Weights of a small GPT-style language model, trained from scratch on English Wikipedia.
Size: 4 heads of 64, vocabulary 512, 8.76M parameters.
Architecture: no biases in attention or MLP, tied embeddings.
MLP neurons of a small language model. Each row is named by its layer, matrix (gate and up: input weights) and neuron, and shows model dimensions 32-223. Each number is 128 + 24 x the weight over its row's rms, rounded and kept within 0 to 255. Numbers have three digits each. A neuron's up and down rows have the sign that makes its largest values positive.
Before each neuron's rows, "fires after" lists the tokens most often just before its 100 highest values on Wikipedia text that the model never trained on.

fires after: "o", " J", "i", "ra"
L2.gate496:108148106110103153173135113160082141092143069126144131108149157140141095132106160115151131115087152128118113093119134138102138132102098155129108077113090108140105103098103103121149120123138167102099105133107091129151112134150150145106112122141124126160090125164160106151114153155114089112173139145132144148125111133118114161157123142097170138151105137082156142151124141135145124126118124107100089131114113165140144101165107121136152135140146136148150103108109093180175172101128126151149125129121116119113138138150135151121118110102115127114151162096103056093091113098145145135
L2.up496:060137121113109164138114129151085140112102049106128157134102166117128104099096132129191147094094100132131074146060130127114142135129099130162131145120133114115104112129096112095176107170092143115087120143142129171150140126125117114111134128087139139117128072165172151133098141126136141111120139187132139114123136167154152122108125115100134168135095141123151099125138135141143165146126082104075133118137124114108144145117137115153101135151129174087179108128124093143098158098159146119135141115107125108124155132090093109126145121135122142108170108131137134098117126125139109128

fires after: " the", " a", " or", " d", " s", " "
L6.gate158:124092119086117125155075126132098098116122145165092134118153145115113162144139131130134085149142110149124099122138113132156129135144095150130111120093109114102127110108117082137111083090156088152158114123109125124114125095115073104145156123124121148125102168097165137139119112098143098133111136134111120132159128131102150126131115137131116092162155104138138068120125169103189167107119162120140081115109134122126157107134151140103170144116105132116105172134130110145093110138152074113096138153095127116147124183122142140168108116088138107119137108145155164114128157108101152090
L6.up158:153123089131071138099103124140102109125143145109129159133120102091093105174118148124124100150142144140103115113147106111107112080091112118096123154120086109127114103125138119163153119147137128171137110170063147116074160152179131121132108148118104120126099153098135144122155124150126159122093181092148132138127109122132145085129103101095128100122121186142098160124120131139141149125152143134125074104106130134104134143087108125124124133113166136130106125146129114146197117078085073139130127129111158106149131155131115150166117124098109095144122186130116134164108128099128161082

fires after: " the", " 19", "p", "==", " The", " a"
L10.gate316:111098155146147112128099123166133132163124162143147138084128149129149118127157135148118124143164108116095082122158161158141168150118114146159128099128111114128127100108108089121108091156109127159107163142126112137148133104127137105085131093155079127140091145120177103136116141140107103135140130127092093126158108150141138118130136148151098123120097117121124117117114130147147134096113134078125144123089166154142117096116126149168203131151108147157140146161110100143129132091152128134117118103147122116116072115128127118163086126137101082148137102139173102125140131100146095074
L10.up316:132092117155129116134116148138154153149164107139182119133089121157126121128157135167105097087086128143096107137076150145124106119099071118132168104132120114068124132108075125158139126145139120148117154128037152138133157158124103195129134128109146143146137102146151140142100155161127119137120145121139124176202103120123105131143136124134143096129108125124130138129169146099112133144109147145085129131097129134083104099093157102161095084149127140124121131107108146134161099119095141156154110152145137147139146122106118101102141111136148130165147133125119143129172073109134125110

fires after: "ul", " A", "at", "un", "re", "our"
L2.gate325:091052092173142145110147113164135119124162083168128141102127092144096159135122140111132131115136117159141104178114099098138112104103159110165140108087166128125135107143109127134122147133112117099133130114129140145147156114131075084151156109082107122134178109177144145115193133161150095138145168139120133122118155147154142106104158120156127131215132160127134161126110123104103145151119103118118126124111146143116112160121118122146097138134105151130141126109109115144126140134122114128144165138143128186157155146106095131132133160151127113160142115098112122148133092110145157132
L2.up325:113132144141102129133143188153129094108138111158134130081146121142100116096167121128146140156144127138129120113132119165189177096137106120111155158119172111139147125093130093108128082121134124127148142116106148099132127104127153151124110142136136112167131169129114143155115080113128144116109119131139130110143113178131122128147120160124116133095146098106168115117157164113133146116086128110144084139139166127169116147153124162124137125148127138158106124143113118110103147145101133155161100185105166135172095105162103153157108075134147126063083102101097119122086110119111140121

fires after: " s", " the", " h", " a", " his", "y"
L10.gate498:126114133076179121144135137104070127131155138137147145152104169090139143158147144122131124126106104127156185092129119088080116140136118117107126184103110138116143141099128127139147118066118121129136131122158119141116138130111106115146139086094159141155049121097135145120149170145120127144083146119173142112175107138115150141103125134113128124153121107122146077095106143107151118159113176078144126129134149110135124192151109152124121121133105109098130135152111069121121136120087141168131137131132173169118145120135144089154121126165120097115114112148137132091139112134149163126
L10.up498:143150115121156114182125089105098123122112137082096130123108171080148127183203135114097109134132107158091098122105085091150154140152129129128077099149114072146148065131120144147175145120096120163115129137139114114116131149144109079109139101113166140069099154087094138089128148136099161121095137121160137140149123110181107101142128134130133117110169144144136154125102125152128174114155120110099106106126128111106114169147104115121170097118111090117157128157129128117153129107137107100107138110115147074094168142136171110171135125143131130081118116135129136121086142120104138115

fires after: " C", " c", " v", " M", " V"
L2.gate318:090069143176141155113146137119142134117140177125138120122155117114060127119100101054129168109120123112170136121144131142088150119120147110137144171134134129126145091131150116146132136088120123163120144123111138148123125166107134063111154118108122077165114148113086103124126080140137150105142141101120122151122130118127104147146145144092074135148151106096139109144150135166108103137101120110129130160072150097112114156080153157113129127142084112142120124157119175119130132144128128117117162142143149116115111152165189109122130137153173131142158122115118154107130109175094112093
L2.up318:129124139174104113127137090133142132137151153120119145109146115144134101096154123110152138137147152134163118101186096118091116106094064123123136123114158171128154153088125123151128146140125072102098152105066133138121102116130176164120134121172137123185114087121097139139137118132126072106131099097111152130128136139145125121132130142146115123175139107104109158188137117081074087132103140115093136125084162148132111110092120142160173177127132111105136152132096162143135195129096124146140133089123136133132111113162150123127116122144155125119123160125129088131142116144126154146

fires after: " P", " p", " M"
L6.gate189:162141122133129133128159110171138119137142152150120098125107136103157103128132153142150106108126126115122136117152129183113139172169048092155102166129119141108117139127150094151159102097126181140085152137113091146136130104137115108125126120094091138126076117114142119183086126149156092144158110105058168119146136115117097126150139141152137111112123137119149147108157129124161108122114134138152108150142168144141114084154133112117175152175114102112146112143104152144089134093164139117117146124149101139113099114118117147114160121108085079183143121126144103116088108120185166126
L6.up189:114166095119149135143146133152105141155111156166116154138178072104136150118136140148132136120149149113155116128149122130118145135113143126125138091134103108143076121112120068136112163126117132127128121118126117158142177109113133106149149116171131121129144172089133101167112142104097114146120128127145156150118139102130131132166134126100129129055124098149124102133118084149156158132153110093107132132093164149123106132122108155124101189148133197105096092134148144111117112158096117139165176077155142175172114135107110119130145146134137131143127119162149098158128142173138166120

fires after: "nd", "em", "d", "ent", "t"
L3.gate197:112114110090091114173143147108144159096164130112121076103129127143125135131103155102095155132135161136132164111125162118125129105070140155117095112123150146152123102129118143111130121133099159137124186133115207145129144161125131174142121166135141111166139110163116097165112137102151161104115102145094105116069110144128111129120108140114092094121129158113138151101119128154108152133113105125090131127125080199133138126119131110068124148128126111138108128098121128104103085124116121132131098104107147136111148124106136141110109152166153102126149135137105102144203171126111138110
L3.up197:121131162118158106122152068116181116096115147145124123156141110161116145155044121130136170123104131159130111098141161093104146150076187142160131098121062119110183120154090111087111121124108103131087176116101150101144127151132126136131142140139139103126109118133076120200145119142148101158108121169134137128140112105158119129119116105124142097111112117141108098121133120124069130141130131142128101094098105128126146139125124119121138139149135106141131138141118059126147121160130124122145144097145113170161121180146130137112122145091110108168169111153136149116129140108126147128

fires after: "us", " M", "un", " v", "o", " V"
L2.gate105:086124133149122166142101142123116139149168164124134113155188162126162137161093113130179096149161127120129137112153134136084130141116151115125095101114160128072086096106129119141119146116151081156143124143139108137114118137110122086144152098127131110122054122126120112153141116138146099166118124135120104105135136106123105152100168143115127156144149131143148115099124161137093136141144139122107104142111131167093093102150122098120098173147114142126108097167111112105109143135126172116127101126097188129139142176143158109086150106148139107106150157125102112127174140145114164130
L2.up105:110114145157139154105130138132141103139150158141129166108126116137087154118102107135145187164163102097149105136159118141106107089142150137159132114133126181139162116140069126153082145172128116127136123126095110142109116167112189125123134119096097078121077123112091139119187094157136109144138129144149127150129111153149122138120121111113093133177149103092107108153145129127113125136121071134113147112088093141114118146104140154149123157163141138097120123182106120164124141118085105120082104127155146120138114115116138048144146164110116126124172146088107141169130100138147116119

fires after: " C", " H", " D", " R", " h", " S"
L9.gate101:129134094097121112155107134114129155138109118088098143077157149099110150143094125095146099145129084124106103128116120082144177127134146135171146125080112128109129117085101101122085074119102110099139101114138124127113116127137137106126111101138114090147122150118122103128104134135068141083127054123121146086117105156144123114120153158154094125100138120120123141161144115122157143119095118118160112145116170102151162125126101126092192099146128137143147133137086098121146116144154092124124125158125124148152086147137146124155150099153098106116153139090138129114133125110072158109
L9.up101:122144104114094121120188155139143124156133095136097121133093079116097155098117131142137173117087106105150114147113139152099124131122113127131140159088107130110129143111163135102114160123141110116151168110162168153077125199134118111084089163128120136144125118081109151101135151142122123136122091120125118094152131150105129156094170141111141108120133130098093167122121086096102092176117157106161123093173143095135096112142146124088126143145066105175099120112161124125148102125140147150106165109134112125122095162113121179160139167119121137144117191114148093129138165098148132114

fires after: " f", " F", " s", "f"
L3.gate510:127097074136132101158136134109122143082144126150136173127114132146151146165171122134135135099129147134096115115172114112097150167137156160098101097124131144140091131124132122146065150083129171150114089129187128174130134156105141143149090107137083094083111150148128130116104171114132136140126106105113106136129161112093094123103187136162110125143163115145130090121126115064139150106122136112141092187151153120119116126136165120136129139117125058135151128151125112130120079133159107128160101154139138133145092138136132110143156153141137121142173112138118139096108128132124083134
L3.up510:099121094126173146098135128100124138124124125161143107113134109143151134132080107134088130100122093153092107127111155147078156153173197109121116092139164162109135137122082106129126131111172111141105091071135148135130168124133100119097142099095139109114141149133125117085133111160116191139098149114113116155163147109093100125116157144178133126114139142143148104138128129109130175123124132118131092152121170104121122116142151133128115103102126115147194157136180078132139126167156134084150142112137120135129132156099108104132159126169170125160171119199106128139140150114114136132

fires after: " f", " K", "v", " V", "o", " S"
L2.gate421:158093112164115108175147095106169107117117090137128059131176071116098124117154099107113150121134178127123142117153127105124121096093096153120120139114102177097104133117127068144097153139118116101139140174145146127123105135109135109119110097139140129161107148151102091111117121124141120141146123137094118139176113110141088165111187088128124109142136156090091111157097162130125111136152151122113138161138110147098118142136107139127127146124150074098128125132112162110121128123125168143109157130136135160128147153099132165147104128054132145140133135150123141158123122133106141101
L2.up421:118132120129128163099106111100141105133117097165145102148140110137122131115135139137114120087133127156104096144087183193108112138133114148164164148141132151130158177123140096111096140168101119118100149153132151155158110165142120138100114099111131093168169105187138127124129136100094098100122145132115134134169099139098090133111123129127138146115107157141095113075089149158130181141128141122129166124096139101119136165137139132108104119120157094132134128170140093146151143142161166095115136124159119165115164150111134166137156114081101130157184078160114138127129135144125112118

fires after: "ed", "ro", "od", "in", "d"
L9.gate378:129141127130133116125162147107105129136150123121104156100111136141120134164133133064114098112115123114103130136115144103161104113135114133134127152128135124135110119154144138100159108140062147118122178140157145125084145131119140125118126124125133157143113125142148178159126153165116134114136138145110126096155138218127095106134097111111151096104146114120117087093149123102168131135079109162146116146120057162134094120128132104126162126091142107099134099119128137110183098110175117148148146130123146129119133198140116114117136095142128122143146141061090132124127153096158117139
L9.up378:166145112158141080188122138116136144119144152112131128133086147096120092123144118124145105146093194158171127139129162093157142129149134103119112172134123101124116130128157129141151126123115112104114101119111115111163093084138140182103149126115135095147182114114150124177111122134127120128125118166116119141139145144184089091138125097101159114147115145126146099134152124117164090140158126124132152126157160173132192140101159117105122182128135106119122116160141152155118064109128141132173136103118105164130139119111124109132098111136137157068145144127116127093090130120117111103

fires after: " o", " O", " P", "e"
L8.gate565:187150093108120112114142161118117122108121141124142107120108144122148117108176107138094125145109122151121145120097117128102130150176137114115132144134140132115103092130131113168158094118147110152096155149111143128128184106179084122120107112070123149146086124129158152168141124125173136128170136106134120151127134118136124185136151113125138137092160127105127151139121122118153107100105129102136114144134108145155085107140153169151176163124150122129157148124170118133132138116127119134113119062124125100089074195125127175159142154175156116112122138089117111121131127088198106118
L8.up565:115119091146118161150148110133181150168177176134145114133109097147127134155105127147099131190106144140139165130134126142097162171155124104115122127120135096151159107120071137120177108155126106170098155110143194138127154162139138078113143112141121154127142177149158108106148151140142131092129144124137125100185114104162101155132121148154149112120148112136099112146143158129115158128128113125161099106156128095134111137137111124139146096125128122141148138150128128127158141098121126107126169122145155152123135114167125111110097114128182097141147105086136161126121135101144163120

fires after: " R", "H", " N", " S", "R", " n"
L9.gate221:083149126120119121140145120154108151109139134100137097102112126141157143135154109091138119122135102125122119125159122116166115076112100125143141120097137100099150144153092155123110119129123139139113140101123135137111145116162200075087122124189123122145119130151137145140165154099114107117128104147146177118132136172099166188169134116148144136141101087102108105126149183105139112171109170160164100141126102148145130151113141114116165118138115138129112146119129113128158152121168122143120160125126120135169117127069149105137081136136104125169131122131177076186163175124096134136
L9.up221:112177136143178091139161170127113178141115113126146109157103122082103128082105126146166124160129118097132146117110083113148109082143146155125158146116161093139114127141127126127109141128113127132119117183160156127151158152102116109108120149084112112158145108110161128121163136128118113098094132115132132123173140157148104181154096150098136130092114109136140138097132074145145118123114140126134132132129078139111095116155108172118126137151107102093121113093146159114117109164136088160126109126137128154076122179090115122139129180144123121153126160192122118121142183140131121092

fires after: " s", "e", " S", " H", "s"
L6.gate191:095133127122111139148140152116108115128171137134122137098139141166127130141140112141132108096115091072100139125118147108166126148159104145130123138125148148086124120138116126098147099094116117134088127139146130156126154154149120132118100146099101110154112091116133122117115175158086139142149114111124145110136163076092163144094135092120083128073119136112167143169105119076139116108132151169158134169128079109120162105106147121115147151121089099157166136151139144125156117118155115144098130090148134126130125080105123130122165155125110132092144111134159109132158137150124136109
L6.up191:135152128079157157099120132128118124125135089110168135112099102128142116185143140128092089109110126094191129101149181131135144142084094118095125165120140152126103119117090118100106100104121117077074116150131129110113156114098104100097119118082130111136136139148170110148155085141164164102149167109145102137112130154087119147164134121123161130089144125187155158148130103159127127111134132132111071110101099129131159138155139129125113130113105116134168148116134127109136129117132140168104127081112167119093110136129107137129128152126129166120112151118147148124132147159132105127

fires after: " v", " V", "V", "v"
L3.gate470:111128128142174131156127154117118108165165128127147147117159112074157098113146092133123098107149130122123098149129113188127140106132176143121142116146143136123133179114103107118124144084123114133147130123136092110139102117083152144087115066101111054159092135130153091112130105109111097153076138153104103112173119174125094157118141128112098130134128130101159128123153135106134183124098108112100120116101161142133127116102122127148146132115157177119092119100135160121123095100151109159162170073112142138093104147149164144135115119132124134081153160121134074112112157172093088085
L3.up470:117113092132127129087175123110112080084148202143150119085131082110119156101108101127127137151160141147139092132116126130104125075152152095116141151127139097158139149084144116113063139123128070158108116119093120134118119167122155113105135085132118126173132178128127099125108105099159137137104124121114167177119096128092119106151125106119075142137099113118120129128144151148125162139135128168114124148085127154098088147122179153154119129131120125168117119143146112090127141158120106129145121100125118156125095139126175085141142127161119123154167173148158149147105126156089103129

fires after: "it", "ed", "iv", "d", "ent", "ol"
L9.gate362:140132114176116112099153132093123137142149152184090134129085160143117133070177180108122133142109088161112147162122145117160122126137137106172151146104143095085123106142159130138126073142065144113100119097070178106102132113128147148125154142099140095165093114121141147100130148129120112114131114164138151136166135149133152138111123108099109118142103163126132128153098128140143131161107115111159116166078084122138109140178148132124121110153142143105109135105137109085135124100137137128141136150104103132127142147112113149156113119133127144093169143109103099180158089131128107115
L9.up362:104090107130156125145097114092168136135175158129135135121157129110103108148162137154122121113125126116069124107133147128155173154111098122092179062132133186126160144103152114145117139097109148125113141135111138087169172141138146167090139127070160105144103129109139073179133173088128119118108142143153158117107175136114115134179139133113152127115117142131167126108137122172115134106129129128100161095155133185125102116111135142119123135121111128093103125129114154111157169112125133143160123074112138121118138156158104155148145126083158133152174133114135147111157115160116094122

fires after: " d", " re", " D", " m", " "
L10.gate117:102134105138122122148150144136163117140143172093122136098112117130097140145128127114147153150113142138127102152132149111160130127126120151132144138118159142113137117114104096121126082124144123182138137079142158122137141094152131113097113096129097138153126140139132155079135137104140123146122138184149147168146113170097096127145125110115106173072101094144115137111147117088161139098098136112144127136146116145081198124103143163139157114112129110124084122125115118076113126119126117107131117179095173125145125151110139182146151126136126141121089136123120070155155190108099140076
L10.up117:114121138129129088141127136099134136098144158156141115113129116194125127115096173134113108197118132146151112143122121138106131140092119155128111124127153139120093131137138107099119120096146091114149178111130124111114136093144125104201119143087092167145127128135127156141149048119131136110115119152155099116126103093127099124141163147096125139147140089120113176145070129114141139127076129151128144132126109127134144124101110156144116102175149089125146137114159145095160133111110139057106084103119141094129158138149175140132130115155107123142069150099123092119101138079118099131

fires after: "n", "l", "i", " K", "o", " b"
L2.gate573:079121114160139142152106098153125142152133133109144166178155152144155098168081139106167146117122112119182100105135114093109141130118130129141113121089150144138120128153115135146161090143180112108119147145140074115068141132113134104109090080123130087103097135103171121138176098154138099134156122111171080082155091134154129113123137144160151120155108143082112112167144141152084170143141112100132129147163147162120124112123097140123138145173133126128121119143097101147135125091091142132150129125115145115137125146116137159158139109110148163143149141087131096137147113126157151104
L2.up573:086113137163114157158095140158068111102122100118149119140157156122158157125095152127127117127110155160147101112124128111098193124151138111137128121115125113122112102080073130139125100161156140090120113103139117093140126114109163106110146127144147088147130102131175141141110150146141136129129099114161151125118175120153135141108127105128158115153119131146152098148141137128127139105149114101089080141136092179120157107172142126096120102083144127117101162162110116118192124151148134160147092149148142133123117156157120120146142129119130129125180168145100144139156142144125073143

fires after: "ra", "e", " O", "ot", "le"
L2.gate418:090123122132115165143138171113118131085150132101133089138138121137101117125138152139128133142123148099144159129138146126146098088142137147104123140132103153168164130098097128112173168088139127187138135143092126156108168137121132101120138120140160125112120171147153116127143126132177175139154157129160102133115126133113137149127127158107131141121157131127140129076119168141145146146102165156174109131071127142097121131152143113126131151164116127112126119135170119123070129115116095100140158126124165130113118085130124097160136094092159138112147063152115114109120137082154102111
L2.up418:135120108098128147166178152151103103098145113111110095113105113112112132124123109111128116150134090172119125108097133145094184081147113194165125158138089126161120151134130112133141143112105134152134090094143125129117122135106099136144096145146154135118119125080142127122119138152117178135157127103190119120099107118131129150106126170127152100102146140135164115118099143104146156129141147138106083141076139114131125120135197120121127112126108162111109108125184110134131097151119106123177172114107150121086133092126130121120130075132144168085145122168093124121115108069150094109

fires after: " s", " f", " S", " n"
L2.gate37:123127112128114129160117105104090102134128119153151100122138117118106123128139115094120113137121157132163118180135162108086120156135146161124118138132136160140138118148143105179098133138123189119100100158166089122124134109157091118097122134109095096131128136094116101121105137150127165161154095105104066096190136108091133167143155123083133102088134116117144113125112149158152101127147169156147105150134131107154130092095162127129166105132125086181119125147151130123095110157121088119134089141120106146093100111090101106116151113112133130094107150107115111146121127134110112119
L2.up37:140113124115133157118117149108114099172127102133165084151119081143156108146128123124127114153143153120174147151155141134087123147161153129091131133127119176127127128153146135148134140132154116132084129156093135079121126142127086069122152148144116121131102103160134131094160112143119157135154143102118095104163118088090101171097124101079134118084136132123084153138122134144141128169120156166165112151139130127085090108105145143104149093127129099156116165158121121070153129137152143053090105127144135144109140120114118118111147127116120138143134119135110157121149147128108147081

fires after: " d", " o", " O", " k", " m"
L9.gate212:108143111133097107178137114167157107167166144132171147140107161108133144124122148103149133153132130114104074139069163125145109201111147110118149134152110160134120123110109132121099097086131089164097103146153166142130142138153103121160122099108099115130111100106075152128170132145162105133081166128139120097186160146089102150147136122135138140088145140143106103144097140117160128099101178131126118106162100126118119172118126160094161085133164107125153135101131104093115160107147127116113106110117135133119078159099110117189115135121134106121130138117135119130153136111109146121
L9.up212:103106172150173133131147127071126121089125162151158153140132137146051166135094141115131105119125147176078117115143146119065106171128136107121125132134125107109110153151106107117114112089130138123091126103146115161122145134107174110123105111135145099104161152085132119115159109139117162132170145153203118090143112111113095106114114126086146126118132077152097089112124117143144140129145148119112076141155115124137149143123078122163124091148128150098158112128137110157124145141149110163105135106153141135129142139137158092119172132144104137130153135112117145136121132110117159137

fires after: "re", "e", "le", "it", "s", " wh"
L3.gate334:134098175130137125155127093113131148115135186085141117132100142096121091175131136138112124123144109136097133129102144125112154119153126127149114146123109100132163125094146121126120112151131141116138139141124154105044147148129096105140100151123141125109090152109161084100140095102142118140135124159140070145154135081158111137128116121089143113130133135120121139087140137189099124141070133149151161150104081086131155149166128132163142143142143112147123098164117145114101099092122091099075105137084168154095112118123115153134107108115150113114112115149144136151137164108090153092
L3.up334:121153132128155159154128096186118147134120141123118122128129121111116130139112150136103067138097114105103132101120158137145140148175138153157111125137115101117162175148121106110106124140161162145139112130125157086114137110099100132079138185131150133093117166134188090153103127096106134123135095130136068143172116162137131120134093136068132136100149129162153126084119145138120106130093116143117117099122114084144158173140131087111103160117164147145147116165131123115134140134163081096103141142113118152104112129152108127147113110127146141099157159161103153135102160108154130094

fires after: "d", "l", "r", "ed"
L9.gate572:160130106118122132149143145081140154137123180108102133135161132133148124128143127072160120143119134146118150105142134108104089138125109143129104173142111161104121132104148136125108070119130165115135126167117168114132153131138122157129110151152141119116112142133128084163101139142125121144085061152129127063134133163156111092125113131105135127114123137110153154124075138151126154139096157117104113152154103120125117147138128103141118165166115121148155098174108137096128103118142130115182130124125145163177136115116115175112153126133075144106143109136142078146166162099152185126
L9.up572:155105118162123158134129053147137137194176180115137128115122120093178127104160122128100115076139176133132116135128141136146145089168130119139127129149133137120188129120151102109131123114126165103145134131133129101109148123120117189114117149135167125128105183117144103114099170138120128123114138130112116152110145123179119138160149121110133087093117174134115135141137108161159127117105138113086106112114134134122115128143138144109153139161110138135147160093118119132184146122141148084164142100118124184091120094124130122132105119105119135063129153093117100112151150119185128134

fires after: " ", " W", " w", "d", "om", "t"
L11.gate45:119124127118129099157148149085125130097162151134146120136136153131106106135119136152156086107095129138108139139138120098161120127102137152132079131162095118112169093153140119078096146133126125125115206078127149106143145127134132130148116088178143117148125102087131115124103131144152125076124097148150134111138119151152117111111099101166126119140121172162123097148149119099130111111115099110122137138150094117112149159133132113135107088146131097132120084128154106096076128096151149117146133138134162122133142119122133149155126104163132115111137038148139115144175164102120135143
L11.up45:117088162165096104071114125092145131139126155147104155071143136163127160077133111145132141136119151082143145139153124139125117137111138123109121100125137117110142111114097136116139135060123095101144150159128136173117193152103111161183134155150138106154138114137120116172085118105165089152146127160097173120080120108148117135201111121137121167143122128140119101145174128137111123166129151113140124118111090099160151145154136143123122113092144107100119151105086086111130138144155121137107147115107138137125109130100131118124127144138159114119111145114137090095124151147178142134

fires after: " T", "T", "ist", "ard", "op"
L6.gate59:142127113089140135105156095146114103147122202129097116130130100118149168114160111117141135110132114133152116120128079132156130131167151196144101130104098112109091163119139092122139066158149122156140141080152125166105122129108133159151134134130193146140112168132090123182063102179127127130144096117125144128139143114149102142109133137110109105101111086116154097136117093144131123122108155134145149168095139151111104131139177058107158128114137115117128113143169108148136126142100098106128096098117128136123120129158125126131082143104129128131143125150143162135111137079175123132
L6.up59:134130145114142119093146162110136136115125148120106141126140119150131115115077179111123169112113148126149147096122149167120134155106133151138140125108089086097118140139111128104142089121140127187121177114108152149107140141141127109132170135156112112103193106130103108119132089136153112099131186184105126101173109145137108126173080154115155138118148100143130124126153121161154118126120133148144099083150098124125131107118162133104136129157115125101140113157110114127076104125131103094155115115167158147125145137138117143128111143112119093135154089131201154177139170069132150131

fires after: " s", " o", " S", " O", "t", "s"
L6.gate93:114151100138137143122160108145150160152164154088124138103094115138144142084138110130119139175115093146145098098089135149138127195115072131106092139118112120123098146126099108114118083106118114109116110146135112143132134130118144115153102144151111117134110138137164150186128200119146153105099115121132112125163130143099108125126102131104128122095089094153105110095108118101137141152111112140109115131128150125092165177132167118099128107131148122127140107165147107114118128126134096116119125069107129166103129189108109162165138131159110093166108107162160115121114174072140136121
L6.up93:153151131149102173153113155120163114127127153145129136117142123112146190138125108135092145163119119101143178143090127131112140146102202137107122130114151120133130162121105107190103156107137125130161120154161144116142128143100124133118137123150172111112165141112113125099182110151175152126136157115165133130119164126125115137089100114129151140179167086114140119069113141158130136179096145148156104129156119124116122139129135138069127128130104109170102107158173096136134123170076073141090087110130136092117119131124112133134096129135118143124136104153125165180135131141116126140

fires after: " M", " P", " m", " L", "ic", "art"
L6.gate518:102111138107111122104106143110143121121141156132115069163078141138108085147082141116134104101117112130137139082108128097121164152122114122153103122106112094142104115094129118142125079096150135147135110135095107132138109092150070084145113119134109157134097115126105126160133129121135097140163112135099145131167167091153110136171084100130126114120096103094121147143146119137104099134100118160157137155153083131162117100148146117153151114132154079139114147118110164087105148105117145141134097128132131162096088157142180173070088134143136075123153078120096142126128108113133106112
L6.up518:098141103113114130136157141150135120149130096152149191147134077132124113064122097125158149101073146102186135156141067131095102105132132099095119151139142090138149174115104153168121173134110108128107107125119146157144162126121164160081137128163095078151142124162122130110130105105104136132117152137107140119131103092126116117124128110144128098136154130156132145135139075100125130118116130116098122129189178112160128149173151105106122140170176126144151116102150126121108129165115132134159170118134115144149107082123108120129139101125134131197120146125146119140123140153144096137

fires after: " m", " in", " M", " ", " d"
L11.gate392:128132138166104136145139151133159151142162119125136161137137155121152109126127144104140117109139156143135147115060124135091143153105084123107135180116151093100131128151122101151147106093139127139107116109118153149104155104116158100147156106150084104129150111169135161117112178105134179113090127125107113188158180122133126159151168142106126127149120147083099124144085160121134103130130151098151111133155084141118129167114178147146141107133104156133147161153121154100123123080142129130155152129127127092132135165120140111112135147114080133102142140125147062147111119131125128107
L11.up392:109113143111116152116133158133140117117120142130089119157176134127100118108129094141115150159106127097152135141146131134135080168139085129124097112099137106138140130087134143119146094117128136133128152060134183174132105160166125113131126134137132129146165123110147106100144145090077148127108105142165177122106121138115099145138115153154078120100135123099088131136156129075122107133111138132137120133147165124129110169060032144097124079140083179097198123123136132095146130098134138125079104123132093145119149120114136109120116119101145126115162106160108142148144156137099178110

fires after: "o", "ri", " N", "e", "a", "ra"
L3.gate298:126118148120147131150155130100139138114135137099159152136133132123099096152106137123156176119107100127133127138110152069075118125094133112123104108108050087145131107135128111123130160122095134162127151160094124139088118163136111126163096092116151113138107127146170125104162147121130126134135136142157102144103088137121128189103122118077128100155148155087112157114146143117094130173097144159116152110094131114121119121133124125161114127174066120175129113088099087159125096064109113153141163107132093114114114138145134131102111125115136155112129157113068103093127118105152112104
L3.up298:148081144150109156139174174086099126106169157154155128126111135120123131124118135148095119145130107098151130141104159164159088148138153167121121073148106120154107123161108125121158170126151158166139164129093094155092128146114110139137086148122140103090072114115098123128108115143112134169133167151158071092098121129100138167104136135133150133125136162129106137109133142109104137125105131112117136074096111188119073085147119105156115123152116189121125101089137127160128125100085100141130149079125127112130121092114126110119126122149156126119109118151119104119184145121147127124

fires after: " T", " P", " his", " the", "'s", "T"
L10.gate46:117094132096145117097126123130111171121159147113095109128160136144147139074103150101112105144093110087143136053110144100168153118090125119133062114095099121158118123107118083129177112109149122146129111074114101127132107124137101141133121136101143122133178121143150111128124119121122115110120094100126150115118123109159111165115108154122106130102159150161173127123142118161132129165114158126095109114081145129143092170139113109085123097126136119080128089156106066124147106121113118136147167102117149127074119115154109162121116150160152083131136149162111139134142120130090150128
L10.up46:107171099068206127140126162147141117133097115148139167123139101110113173121133161163117130072125100122138135093132115122139066148107136148176108142097114089124159160116128133127115141114148116150131150139105126146106107155114122135130115135160109144147115134144167158118097121124070090110128144122132140100112143136161148125125135114078126134134132112139136125143131133144101120169114168152107100123177129115110078097137156153152119135150114134166128115131100128134076100132102102075107117140130146171117109117139148134145139153184096106154163129115152158126105085142150131144